MLP neurons of a small language model. Each row is named by its layer, matrix (up: input weights) and neuron, and shows model dimensions 16-271. Each number is 128 + 24 x the weight over its row's rms, rounded and kept within 0 to 255. Numbers have three digits each.
After each neuron's rows, "fires on" lists the tokens most often at its 100 highest values on Wikipedia text that the model never trained on.

L7.up241:090130162123116076105119099104129143133136153153124109143171107097119127130170142133170112144110110116071191137144109117150112123126107096106138126185096118152136103163132128128110155113090132102120074123158114119175173137159121110116126111143116164084113157150109146147159149101114131115142129140128138085125142135103154127124161152125119158134143149130153128137127130108137111133130116104126068134143104092104157127106115116153112113113129130101179147144146106136159153131146127158199133117141093157113099174080131149058095116159112090130099105108138115075114144125086172145088104147159156132112169139152082098112132101105125104154153110184144141158122133141209109087140093074123089142140119113114171167133116154119154147097122148126150141129120100152138124133124108
fires on: " |", "ac", "-", "y", "ab", "ro"

L3.up515:089142173116116136096095115101131127161169126127073139119138116127135094110146152138141127136120167089131104161165123126133128123171091100141128136153145115087079155102194104145145119092109112134143138089095137149148132087143173090136131116183093128151161136164121124165101129124083117151140131122163158140124109124134127169117126123134114144138143122126138143152136126147132123138123112086183128124109147145120140130133115137149093090106111091118131092129125127137160171178112099166116137169140101122102091140133162178115154117157098173108096163104124149084135105098081165142108144122121136124104115151137117116135102131109106126133109109107160136082158088098135173098133188142145150078114124128132127143142127134146143167130115196113127091142107086113147135125074121
fires on: ".", " where", " a", " with", " while", " when"

L6.up67:140114161147129108133128095101172140125141135089121162127123059149126134091114113123115155127122143141152109143144159140124091121109082124165121118090067135128125124112113128158132102123137146132120134107141146083079104102161112144158127119133111117112133131151132136140120134142082100134125134127156186157102135091144152092145125105135101123117106122118134181127129169115064082151124100165102109113133106166156127106171120125152117164120136129134102092116136149133135141154122151089164110086144123114104112134103129112078155077106091101143099110124115104096116142127165130152141138151115159129126162165152129150126153115121093150126086121154115128174102089070151145088078109149079149169121118094150157116100103161127123087125151122149131133137117158152135151139123101
fires on: "ed", "ted", "ated", "en", "d", " mi"

L7.up460:135162129118116109117145138148111185119088134103146133102099135098141158094144138121126110140132134076146181133137162134133137138113139125132158122115168149146144135151185153151091171119083155130120149114121183109143123098198158120152118153133106073117113168134096137100128089174139132086129141127121115170159138102122133140136089160168140147129124134133114159118133128152099130128090143123109125166138093138131158115134131136160087077088148148168113115138138145124133151156150074130113097099137095154148159131159129125136152107111150117106111140131158176153167106145115143145106134116133094118067131090200134135079084167126123114143098138123127162140156124126109165101138107104139095125155136103138127096131137128138124137106088072132119129142117099143082111164128141
fires on: " f", "p", " over", "–", " F", "ig"

L3.up500:100084119113097116114131150049144135126139092134111121105140107144129165160115129133131145124149121183108093133111114142136110126099114124162127144134133138146093126098134141133132104133086119158157158113094120189138115103117124141152140136191133141121103145148117122150138137087089139117122144090113133107157116122131109149132119151104226161148138110119155135137110159154149120148116121087132140137176081142082123139137144148162113125125107113104149080134124127114123132147141118158154115174149131110155141082153096123127114086169153135150115119146117119151123122115087183126145129118198129144124137155144111083109082148145142111108112079146072128095095114129125127142123096113139077080112135111104123115149111135150149143105158121116104130110116102095155129087087168
fires on: ")", " and", "l", " to", " –", "an"

L6.up1000:141132151101087151084105117110153076166131090116131170165127075130138096103153133154152139114110168074180152164111165153088146158160098103132157135098129134120131134123173149103133129109114133158155136108127131198105120138121142143116123129143116132168141144182173146110153173129110166108122130120118152116165092120139126109123118142142121125151141101130123163121091138158136106120149136148122131132124149103109147115161145106119147068126154119156105148123170122089096128105146108166115140157150102138112120170154124124144130166140155168096133135133166175132159127142141117121157161108122139154101128092133155132111076112157120109099145114111169155052129138122096130117126162087167149117127174124143106158118101125121160115136130116102105126177127108122139184158126101
fires on: ":", "n", ".", "ur", " Al"

L6.up1158:085126135045078093172106129153124201098096057141117149105117118135133120101162172120128146120110155123093140124116100159119086163108133094119103082109126139125169111140130143133110118094133141141136125148116143092093139163139150134123079159125163140116127155138110149131139090094163136102139136119159127117123145076134122115165139139108167124113117135108161111137114137113110132161143128155148119059137188131126119120134135134111080090083149094122146129152157126160112131139137142169193122113133103151134142094123088156083106134139118135119140144140130145158113126118086120160157128118091172114079157131156137164144109108165106126121096114109115098106116099136085150126116138102157112141165117093098156125090118129118097149132129120136094143122106109138087093128134108
fires on: " Sh", "h", " sh", "ish"

L3.up396:116114136137135161103081115099140166126120128125164096086118091108134114129165149120124137146123167129140107151135134092144140096077120100116133096137096139104095151138190106130140124124142111162120152096153159161130093112130119140113083117148145126135100148146124090145120114121092123094124136063122138143114147123142099156135107143118145093174146133072111142140106166147142136110112114066161142116095118121115130120166123142127147136123091147133119133139143109133141117111143141116140137108124148138120142173136145123121125065182114156078096144096119083150128128120121132169126100112122135088114149149153161099141128148112143101169112080162108128089084112125140142158077073125134077085136138107119117149123116138179149161094137132145122114099144129144147109141096115
fires on: ")", " –", " is", " was", "born"

L6.up964:143149127151182125128123135143149125131118134126135111116125115151110125139114135118140140140098178085112149166151142106116161119149108154136131113093081194099135141122177151144092127108120155132109140103101139086103135124161129126136105115137126126098133172126071141105122130150127092125099141080143129108094139093111150110113169081121123125146132074129132154129138175107114114119151115117113141121144129175150141085152103141152116141131183132154131130185144126150150118121132167159126072094145116145112132145147111134118121114122102088124121144129133148105111183134139140139145162126127134153115123145145099124119138136120117102109101152104110165131146141067137151109141096094131087127105156145157115126171113138116169086160139076131158140124085086139111106126132172
fires on: "ed", "ased", "ated", " 1", " moved", "0"

L9.up225:147158170141118115114146115125107136121138114102152131067125100136131164125159104127146117064121114093126131142120096076153109121159130140119136069093108145112110153137134099074119125144075155126148125099140148153133198152113104107107118160145104138186104147161114087152151110102146075159093139096131123136113136173108138123117130104118138168096095126133141113146137129121116082163102140138125133158136135128159178140126134140145137131134138121142134180083135103140120120132134083143125105157129147128122084111147115089145115149113160107125090103140159148089081151116172105118090094097139146113141126138164151137120144154120133108071111102115152104103101123120151124156133139136190139122133132126127091138156136102146119141115115080129183128055132133118129114131130134
fires on: "in", "a", "u", "il", ":", " |"

L9.up50:110112145133111126127155084104114082122141101106149124152172059126160111144139163127122110093149174096115150140137182129102150161144112163145126118055092122094112126149145159123122124114160121135126145106129115148141121155183112148118122098160126176138170118108120103173148125132139150103113132178145116157126155152117197148175118154116114146084167107141133181174156156170115095110127098113128103118122132118112165099128114106129121083105137141106150095136135135143150154157154118132158110102154127167145142110125127111127118115143151163123144107090109176143155128126125125121094107131133085062088120086147111085099099147132123121185143141145162115129125148137177095086098154107113091096119134127168141138126108173133153140099140127120119137173094096119115119125111101
fires on: " a", ",", " A", " –", "ina", " as"

L6.up1105:156138138128130119135117136111104108127185139120193081083170066117105150160145176120111142132152178137129180122132134151123079136152123119116121155098084119120149152171119113138124130103142134152097140096135133132100124120157122126121098119129120136129108123128143137147133102082129168099128124145107095122120115128070140097146199130080142169119134112152122153165175134091129125099135092084112095118137123135112117120158151173130120116145177160098139115100094175139114150167139103153136151159146133142127123159093133113113113132134147137084097135098143133125122117122091114111092134131152148116149133130130111142127137135125096112111132134129113171126147139094147151093074106084145155104157119127161130130172078133127185153095137107127142123106105064131105146147103105
fires on: " a", "\n", ":"

L6.up1146:072115138099114105115144101083091131145129152168147150096192097108130088164144156147098139132127187147087136136128154130116107163148109146115096135072141103089131126108133142130112161103117087130152135097128143139098169136171124103142114135124143143123148133128109119183137135130115162090133129139132126144137139138111133132122154147161150156148156126157112151159185106086161141114124058148103135122132112150112163096128121111163124140093127114133139089121102177204157151172116152123115134152162116152162155144104157132131124128151143125096111132100092137123106134161160124120132122124103122139132114121132103132100136136149098111176133125101130119161211115145118128101110112125155092132147114107133160126101106145103170137092138101104130145159103112089116136080112123
fires on: " a", "\n", " the", " local", "ic", " social"

L6.up261:084149115131141093092116155158131118156123135147135120124132138108143097129125119154157124122092141127143127144114139131111117124104103153152110100068083167092144113147172149125135154127115103125142155100117179144141092137192156121084149105117116119120141107113162127093138120134091119081170143113104117130079124127118115086082100118140106118155154073153149108117107143084109126138108080117108124114165122106152152124135095136120152151158132096143130124147113118153096125155138113173135126151147173172142125149078136164131107137143137125110122156138103120090114158118156128114086118187126166131125126095130148142118204140118087106154115131127123093106077119074130126076119083096128126159111119107167116118153144124104161153156102097094128177106147116109122106147158109
fires on: " b", " g", " cont", " represent", " n", " c"

L7.up644:125104122113084123139104123100126107143120121110111137154097096139125139179086153101129163143160145130158152109112122114171115132095139111111119074128133140091113133162131145130147180122148112097093108079133182144133138133167141115188114151163176104073106125138097084164170185169132139101098145105142159120137105128147141118121089114139128093152171070118156136118133131113128110101139132137108104115146116170138147149128086123115113135129128119109157144134157108127098132138146097160088104105142079128135068103129094142123144100132120112079084152108139089128167126131111159135194121122121116086134144112137146135123096101156077134115098147126115093173149146144139155113102098116101126089155132140136088133147149105104120119149114087165159131104108136105157135159133165
fires on: " |", "–", " m", " (", "-"

L8.up295:083149136139084141101119135094171107113124119107134113158149132112145107130144130131141156093124132116165149144156133154148186156173151156119131070105134151097130142136172136091094104109131128128158104122141114132171152121216155150130109151101124129190099124132127104163125083155124119149112134093158118133148146102116122094139120161132092137102117088157098105174153163149149104121120119118083123117118117135114149106106108121137131113110078130087114134128142139130157163126161078097144142134163090146133128166143111180149131093159131144120118142144137173119124137121142138165077104137102094103072117076155162117094103158099096117138107120108158144098140118133131144114106117136143093127102131129128116154129092122137135147083096120144179148139121060105139125166142138
fires on: " f", " F", " of", " for"

L7.up735:124138121122088117144178117091116152177132083166138132095141099128148185151090129126132101111124139144133124105166094140147088131148112115127074111077137145119119138169137146068133106109107147120116126089119151109109180125131182154118146116143131137085153144128129128101127105162163110125128121139095135144105090118060175111132168150152147147123161086164145138160152104113126157166141108099090123131129166074133115144115106127160117094118143122103155151101168127152154159135148122130106117130118097138121149112097133126084108129135156163084109128157172138127140133160121107134072094134121129087124103101116111105129152093120090123124134107112099130146114140116131121123133114120116085127135152143085110171126134132162130155129102118133091172096102115131143083088082102
fires on: "s", "S", "A", " a", " has", "c"

L3.up470:093142152115104115117108112108140175105126135150150134128074086122140152124166123139149160122152135095159155151138130185148147133118125100144098117116105148144147110145151139085137125092110116149176122096129146149112130137144114128112128135160124181190081106124113100187106110103086108128093117125132129152119166078116150128138146159154127162134171128134131099143120102138134134099122097144137114184133138173119173101105118115137114129125171120090109133093165122123125167126141120146137112163184141125115122137131134093112110103151105127137140105100122131115111138179145150154118124128152171129101184096197107117096132146142108114081105152120110131112100134142154160134090099114186090114132138113100144158126091158161135158054113134143155139159129100134124095118091121
fires on: " in", " from", " County", ","

L3.up1168:149108194102138134151118127130120149113134164155159134136143108124145145119131132127123148141145146158106127093093108088133138158114183136123109143084126126153144125148098124125107100135118129162128118114151120179114159161151119156130087133141138144180124097150176107145123088142142131180113128083112161152112153116098110159116091159138145156118103116111161110135114119131108133133106105126112161162156135132123147101090144117089100120090154104119136130097127158111079137130140103133145132165142119145083142142109091105125096090161111135099112100121137120139091107129112202207076074112138122141127146116142146107154132135156139084141142148156126112131091142119145111127056129117172129100140089120139138143136129140117132121119136133115125138130161107139149067139096108
fires on: "ian", "id", " Chinese", "ing", "uan", "iang"

L8.up971:115136170131078182150113110123129142144151176142128136098145080081115113141142157139146098132161158113130112149128145099149108093114134117130117131155124147107130155168133133134126155144076126112138120086153124132060112131168138105097120127165141129090102169099099131164164148161110130087143111145150156148148138141078160124157138168107120123129143148158101157144131105135120101101167069131120097104107142113138133106131151124162091094136164073105141107125136147112103136158157115105100128149156158150113136124119140136067136125133113109136136155167166136094128100167102126113129165140149097127122132133153120136089103151149102080111148133098141140112119097154158124115107145090165139119130165081177142129117093114126123104095117122104127132084076128121118176110129156
fires on: " |", "==", "\n", "==="

L7.up77:134178132173134156132159137113126166126123148148101073121161101138132124119140135122135150129112133030064106140124148117186128133142108158134126105126149125124129148169141120113106140120102131109099123122147141185131080105155115130108139118144107120119132134118108143134148146130140097128148124117125182145116165133103138134124084080165099163145109130149129139151113143130135141133124109133068102181132124140141135134100153126100111142124126116107163140089120144141137121188117159164094125113169121136074087100134162117116122103140126116109108152087156108081089138125131123145135164106146109138136128110168083139157130140151166151124157176135166136093121110167136138139107100100127140128134126083115104120150093134144145136091169113173150128131110092091099142140156130
fires on: " of", " |", "in", "ure", " members", "ements"

L6.up30:103089173102143138122099112111111163121131136129121121104107124153119135109108152140134182130125149131109160155145128120097109168106101138135099148088087109136137115114095107126154072151163135157145081100167146137097144151147150121154140103106132090121094119155128103145137113125135158109139131103088141128128123144157177098099184182120122142127151103125155167129126139110123113143156100092107166111160135187084133109117100076158146088148137158116125157118101155127121127151137138116128096116145123114117132070119119102091149088170087131135117138125133102118102165130122142126144111128128145111145131126078116151114142102110129102072088106157115157144086168101143135124112143132108153172156138147132153158118139141127160137068155108140100184168118104160111140102112150
fires on: " an", " United", "un", "ed", " as"

L7.up700:120121173139091163154117120124127119106113137109145104064156085076111126161111154127165138150133121149131120136158153123167121113130093128145155117146132162097119122210160117102134092091118126105149097096127120111097109131147125097099138117139141137109101146108106114171157143146111120089100114152161111098166127158102124146183120120110145136134120120126117164140120115150131107115145107118137052085115135136100111125143145118186121079126162134104117119103188140118129180128156133122128126136126094139129149147093134071113121110138155138132077130133179137106131123137089115135111139152080145118165120126132109108110109118134090105123155132115163137130153125137108142133107130078164133116104130103179106128155102127165120151132150098140074119116104110157139152119121120
fires on: ".", " ===", " |", " ==", "=="

L9.up635:113095136112076110160141153101101127115097120175095121110126132111154170111112122126149147132117184105106123159100122122135117167102168152087123103114120147115094150120098133144159105107137105119143117111136103089149125151165138119135152132093124126132136129175133134133138113107151126109163125130161107082123127127064154150148182126133122138120132097106127092092140114113119136128195147124068151148117119128128144143140109125166110113089142094132126122157152118108143167161136104120132085150097161159169115076127109184142124101123135190162112166127155117162100149210099109137147147157123157136135144142138149132057135113078086098098108128156136104178143129151105130094101125124178125071120109131114168097137156104100141132119109117130097152117136108127086139124128113
fires on: ",", "c", "ki", "sh", "ić", "'"

L7.up749:145108197133070133110109133103144122140119133106123100108134149141142132183128156124118150098133120104096130112143139155135123141122125164160141150120146138104153122139142151130111080126110112178121099096103147114119101137153186135167109132148138129126138100163143128114179162130079116141126112102121159086092129154161112098137146136123133119144176201085133169106092152134112102093118155134167153132128177122108134127128118096131142106119120135128139091130190129151058144134168200169129096118147117121095097145124102126128142104159141088084105134154113136070101157081116127134155130102147116172146154150121141127130132123138109129128098106091140147121087124153134135128120133141154133133131144133168113140107147132093095122130112118151141138138084131158143129149149152
fires on: " of", ".", " for", " and", "ong", "ed"

L7.up638:138124159118151136107112102116138091171082094129138160114138080121102121131150128131144170146134166118128150141105130181131105130144152142123166112120074155133119123139137146079135125092140135157127088117139189165098153084159143110118125138124130139126135126176151148152113142111136072132079151127127126132130141098065108121139150098101136121111118104142120121143103107125077150170155097137104093129127118114118127086120151090128113098118148118121136130125137154130111121074129110132150159132158140175148104122109114123117144105097092143156111121089134131099157101148113100152082157126117103141104128122119071153140149107127090105111088102171130107111123107114136179118145128123141152135101109091152090128134111107108121165082121153140143130091143131110123114122106115
fires on: ".", "ö", "ol", "ob"

L6.up1216:095098171106077125134140113109121145128109149141124089078162099120160161144137166138107152102129151127124097147143158128104133127147126150111093129110087125096125156122137111081129123105108137157114132113121133169054106131167088135137153111125109155134140106205122136145131130138149149136097113137122121175133122131127131161159160118155154145092123162103158162115126110137105098117135129141118078148111102112148134121163134119115111121096110136152137097076132118124102174148138166159128084119153131123136114157097128089123135106146156147111100148155120120097113125122091143126104154162145194157144161103115115117116140112114129112143127123119142112130107119136119104124117085127136142116155126135166103178135129122143117112126131176128124121121107136153113084140100144
fires on: " l", " R", " r", "l"

L7.up608:130111134143066100141117109121134132153099128158108137103136111132125152106163109132153145127139112044101109156087109119139111138113110096115135091139085172136075120089178129126140103113094133129086088113131109151122113158102115117107088124126114133116130106148160148152143139090086076133161132145082160101130122100160141127143090152139126103138127155134118118142123134127113065114136134137183105140102095125069144118120162129210091137095168135088158083136135136147142115109137114171146143110122119147149173121126127112135128121119119142155146144162142169101105109129132146125157091158113146128145157136136156120137140126087107129138121103149095164114158142134180130094157090115145086103148124144148163106099146129115113149109132103112137167155095108120140145137174133
fires on: "-", ".", "y", "on", "an"

L3.up280:182112160108131130168090150093099143116119170129158139074086094122122131139176150114111131165131148132125163155102136121142111126132123116119149082150111159123119105099144159159065121142101133107120147096125122088130157126148153100142112113123145124132120121182143120168159104110099142101105130121157114136120131121089154098099139156138125144170146157130110114161109152114094073124162125086085088129125176106106155098124134116146098096141096066108125120159156109150156146090124172150130129113137130144182167132124131134100084116151120116144100118147134196117143129097131128128145117137125158123120130147198110104147140134131091097130137126134127143097146157116135168084088086105141127148122118111072148116148123141158112138114133096122152164130146087154139120140116131
fires on: ")", "\n", "})", " than"

L3.up665:090136123132047177086128116096125141139129132137121130115178148140158117099134144161109133160147151093104132204127126174105145104132110129134168110115091147115131148140101112090113109121118153159104140111086169114172109136151123129139136081120150116152112114155120124159104126151156086119109129082116129102106160101125173172133170169180122141159130131135136130147113105158141092122077125142115122117129137150109126105097104120143096127107142157146176105139183127130104169152125145164133135152179113094132099141132165105109096147151139139122125123122123147131118123112124110134138154129106180142121114138109115103100132135105089133111137134089120117148150112096127150118133121108149161116149109096176134121153115193107138115134107097090128137112065092115135155096141131
fires on: " by", " from", " John", " architect", " at", " two"

L6.up954:161134103069089120121145135159122135135114114121160138098077141087098149137119146152206117117112123093129095132092099107130133185099150150122099101127131139143150135124154117123140118122156176111138072116101177141134105127162156139152108127122134124145107128125106097133161130145108136128148195082140138130132115120100121090124110130129089129187140152048114135133114128107094116130106126137111156145136154187149131088148135126066112116141116086128128141107125139142105133138123075110166097115171087126087101142114123146104142099128115101096117142143138100066176153121126147121097112126068140137136149115111105091141097121120128130137097126142116122140134163165123139068133130112131129115165129142161103169160106168105124183161147108136106097109101138151095132112137153
fires on: "-", "–", "up", "os", "ro", " al"

L8.up962:097113123158085137106115113132158120139135104101135128119159093157092169153130127121107135116170132157101136143116163086170126163155066169074152112123139130099121116154092122089129173126137140142076141102111117135080147149137155119157136095135111150161120141145137164117128104140115105129092135095127100142118115123148151144111134153149112150137145149125155146106134144131142138144140111124134087115139121127122111168114164113132119144100140147151130127097113138142111132128141126111084156124206121129092156161168076165109097114150135178157145183126155105158110090104097154113117127082135120170142119121138123106145126143131102146079143126097138128147142093101098152113132095115112090124091130092132101130160111096117108138099121147127138097149090092122113106118141135
fires on: " |", "==", " g", "av"

L6.up750:084122118105107130136156090140155121160130118115104109101144100108131142112113160162128136089109160116140119144166155162151142126187084131113090117039105151093095160169118130127122135094131107152099156108118133104128156141180139164145094124151142118141139114115152156111118118138129092141102116121132157166105129098100162113147124103116095140077141127147160132148144154113131136141135109112126131140132103130111155125128138118179124125079181101092142147132117145135099135167156137122139104113142106132127140088130122123126141127124123118087117108118190162148107114163131127120121116155135119107102147079156136164100116148140132114161102125125119143126125162143120173091120129091132083102134148156111102104122139131183133157152106115103113120125082122104148134136080093
fires on: "A", " a", " –", "S", "\n", " s"

L6.up63:113136132092139152155137131123112106153117119137124098131168136116114129157116179183173144124096116126121129112138135116153126139138093129131153134108131143078111115114096118121132088136112131169148083114121089148098108146091165161119104146143126118089100096147128093113172128126124106094128177145109133121129106131133136167174104146107154149145134110108114109134098101123133143138140109088177138107136118143130093139152139094164096107152107098074170131129133154108117146156148087125160140169126102152115142110099102120153166152148086120154117126153175124142122097110113150134125158137145119102124148154092056115116122114159104074110151138134076119164093140091147132067126153116144152099146148085174151149135161140120091156112128116116126137123075142121121149129118171
fires on: ".", " Party", " Year", "(", "ity", "ign"

L7.up402:149129165131121114122125121125135151110118139120113137127128119099103100157101132144142203111165171116116135119102142128152097122176171115149179110096092154130148122157125157110096152116151141174105107109113141132114149148158141112110143152145156114127127125133105099153110083098101129129132136130145163070130113065164147149160150120124106133096124092128139140133110111136077169130138142139104096123161116175117144137094157102167124157115143084117112127145189106151110140140138122139109109131157148151113104120155104134131119125140124156122122118120155142155130127162117113158129095074166159144088114098125140122140099163173114130118134124115116068104115129163113203097124077101174099188141124075125092108152104115140138146113068088131125105101127107137150117113093119
fires on: ".", "ar", "al", "ol", "il", ":"

L3.up1142:128149139126105066109117087119115127091152138137076109095137104174137150118158151115131132084131132126079115119087114124182152154161128134132129153147148126122143135160108139172127103086130124162112145110088165120096135112136143140122068129142170144120105103170145121183125138070145149183146126139120173135131129160138146144162180142094094126136151118070129162113094151148123115136128101101145136133135167154096176130088141064156100115117149088125146110132131125158135135134132112099137144120126108127090138130120118147108152094175110132104114123158124148105165121123123109139126113109140119091137134127132121161096136076133105128126129113110172144080105152123119126152119138117145130149140163124085139114113134136128135103135110186122148116061098130102138196108142152
fires on: " and", ".", " were", " who", " he", " had"

L7.up1168:138108121117071102102210127077147102148137120150120144147122109078083151141139187134118117096151136089085137127160128128180149117138205127107149098120165136127123142145168130145135122107143118117139093104187149117123108136159110097113105151105141134116100079092092116137168092144096153140138125082122168142121142152132123147121125116155144115151137156076149086104119108132125150138105144141114165175139105159122134115125123138097102140141155120149122124090099114123118128093146136134124096109131096130131139131141133106139110131141150118124123106104130084109176161154131141165132148153133120135111121155163187127096105168120125121137094094073152107139113121158123117118113119156139121169130156127127129118137148144106129118098134093125149127091143106110111131074128111
fires on: " of", "id", "et", "as", "all", "ad"

L3.up1174:147155134121113079132094130082124141157132112125153148129153156157132088120133146123122123100132103125106147140111111146125149160131121133141135077144103132128073145124141152139148124102087134162140132100162144184161130148171152132126132134100162149171105081172152109144126115149070144130126121082090078150125136112103156145145120165099106136104162138138145092162104127156148092161116081114078135145134124127060170110167124149117092125125124113122142113176164178086123174145129106170145130175154105117171134133093133137132122114178116157123133138110130176114100138118132125144124103117095155147097136100160160089092132130093112093133152121146135122147150110126127162132130126134163099100166145124191142161132137135141093168118115103118144112125137117118124130119092131
fires on: ",", " at", " |", " of", " and", " from"

L7.up1006:120132146144075103042128125100146129116116103128092137126109091099162132121158151147103115139105137089130134122097119128126137137134141123075164115146095133113106150134168133123145162137156126170137106097123115158087151161165137126129099115098116125186145137148167123135142108115145093110155122135127116077124128105087150150164162145131108122146104129114156149127134110143109145121130126130126143132107108160115134131144141148117151102118160073180156134147146121139109138184137142099099124160130089190140109153110119119134167103142110192114123104163165164123126146090141120126094147113094128146132124073109123136109123107153119097130140148117153088115128116109159138114133124103185161111125159128086092153149114109117158102146116118077089120096114149158091065131141176
fires on: " Al", ".", "ust", " al", "ir"

L3.up1165:108150152150134136146155137101091124128147127139088100094129100120129140165148125138116125147174134102158120134105154129135116146159143060102108104136152180142086149131181136124126124069114103127163108107133109139094144086136179088186123138127112158182100150148101106130131114149100107086141139139128167113108173138096114145109120105128077151127162098141105126141109118111092149151158116088149115121144130127101185122112130122159124119153108128108107123152175132157135127135116101132127137161128126160103077118118152174124168114144096125095076155126133154135137147128099142123125127112141179111113138103133092135119128054103101108141116134140113145112173139118155154111087137128164126122115131130134167122134100124109154124119093155143108087123113113141101181144099126
fires on: " with", ".", " number"

L6.up1247:121169135118078126118149149105096093102134122134135125123106160150118108152119138161136142092118157135135075125147158136162124073145118118131144124095113140125138158130170110094091158103087106107113118112145120163134132141129120134153115143172149122114125086173123075092133133156122107105123161064125090151116130124147123101146115102136106176109113162112143145148107181090092151109097141113091147104128107098144153105141116134122109144143136127117144092116146132133138139123151156117156107138125131106133165165113103106105110137125150124118110097142135106145098136115142131132136133110177158125165140106138146135126146125124119130091156124143137118140136122170165090142137111123216102097109096126142107127115093159126128139129087099107129160108129161112125138123113134
fires on: "l", "ad", "in", "u", "r"

L9.up578:118104122095085124100111136143154105127151163106123110096119137131100120160131143143122134084157111128132160090124073104132087103115107081104087136116096135070133147156092081077141125159154157128113127115136106115135138150182158150135124138166111112122135165156115082183145136148136139106084158140134121163122132136127190140184142118101113143124161120122138098137091117132136108107126135145124159107154121169122148099119150123170149096125105139170158090088115121146114124146155124131154111117181104129133082143131082109081125081154109087128083100149130088123102158090129132131127115109140130130121146123105152157128106090108118120157109140091140115130149158132127091125098090129109133097169127100110143127113117159099149148125165089121088111171092166122141093118137138
fires on: " m", "M", " M", " ("

L6.up149:123124166099104151159143090147114103128116111151177126098136129140110140132107145151158143149125143107101126144163112120110167129124136167143092114135159151120159104128130093126109085114103190166114093111120136165124093126170147171124135137151100108122148097136122101135122130111094131079153172100062108133113175126119121140113108164103116103139104161097103139146123128124072152124089104099134149133159133125115138106116152058112081146170127057135134155138149156119114133121139084127131144143101078114109089125158127126113128104134133111093117146097117141126145178109135161187118127131132145096153116139137138091142116126128158075136104152146066139101090143143102162158117116134148133120141137125153153122120112163156126152109154127153124111128155130119123148116132145
fires on: "on", "up", "ron", "os", "ach", "uck"

L7.up277:149122124084108136085145152090130138140138157153121131163171103139112129137117155140140129080135095149126133156121139153137158090135123128115111097063141138112122112129129095122097154140136128112148134092101124134115108119119183130119134130181163151108126143172121148146160136146142140109149131105162205120108144157134113125141140095141127143154107158089158124124078143145109112125097118131073140130130162110138119144117117129143115099133136173101152079120119106109135135114168137166166077164143111131156078144106127102113107132162142122146090127114134117127091121134101176133101167136150128126134116110128146103120175085179109127126152159154187141104136121127168085115126085067155116103148091086096143108124108157155136106129141125109153147137109075122142122111102095
fires on: " m", "m", "b", ",", " of", " |"

L8.up857:168160166098084068134133131091146125129132133100161146088123113139135168108120146144122131154115166141147106116115134125125102159122141129117126130153063163125119095143125094150091128093120137163110144102103141109085101147175158130124112119161112106164136120151075112110160113151116099121144125128163147127137151125092133143153182127144133178149118110118124187152139125164123118117112084137110104126133122080083144119152095157128122127129142141141133121110160143152131163187132102135142113156164127150112119139149112109132135156128126203106103134150172128115124127110117120145101068155125181196129117140120078154137131123132115113114109091090128110124129098146104129135124083128130152126126129122123092142169145127097134154120137108106097105123092080159120122076113159
fires on: " r", "ar", "es", " made", "r", "l"

L6.up782:119121158145112095129129145095077156099151131145139148115137155129111134142173125139135149106161176131115153177103150165148133091111071086142170124101124142128140131114126144126145090119108115126164129112150123145129105144159122139140131130140145095137140148137166155155124133126092135112110128128161143077108144062098147108111155113097129125126109106167119164094121133137123080151115109135125107106131105125078153101135106128193119127106162112104149119146148160135122149154109177191144131145149139133120161094128139171122138107158177100110108113119138123102116151147128131145119121165141195142122125083170114129105156129138133076089117148143135099096108168145177152087091099108150087145181163112104119134122084114124155133125105099140142147124120086155102133126115117
fires on: " in", ",", " of", " up", "y", "en"

L9.up1229:147108145090137122117142125132112091099139131162100124124121110137111163127123157115118159135162130150118107095142121148113108114134111154119141112132112120088132105116107119101156134116118175129134126093114075178103094120153140159180104098140149141145094112184131094121162117088117115146168171130137159123135106119126079129145165115090142173130145125145173129157070117127110101123121108126151115096128160142156121126134126136123113128099121108085149103170157139118102137169126121160120157129134130124150081105066111144141135108127163134156120151165135153114168097067162102152147114147135144162167144102104112122103082065159115130128137125127137118129179146131166125117147108093146119141156149095098078132133121120141146118159142090101114154103097105150163084105127153
fires on: " Al", " ro", "l", " al", " v", "h"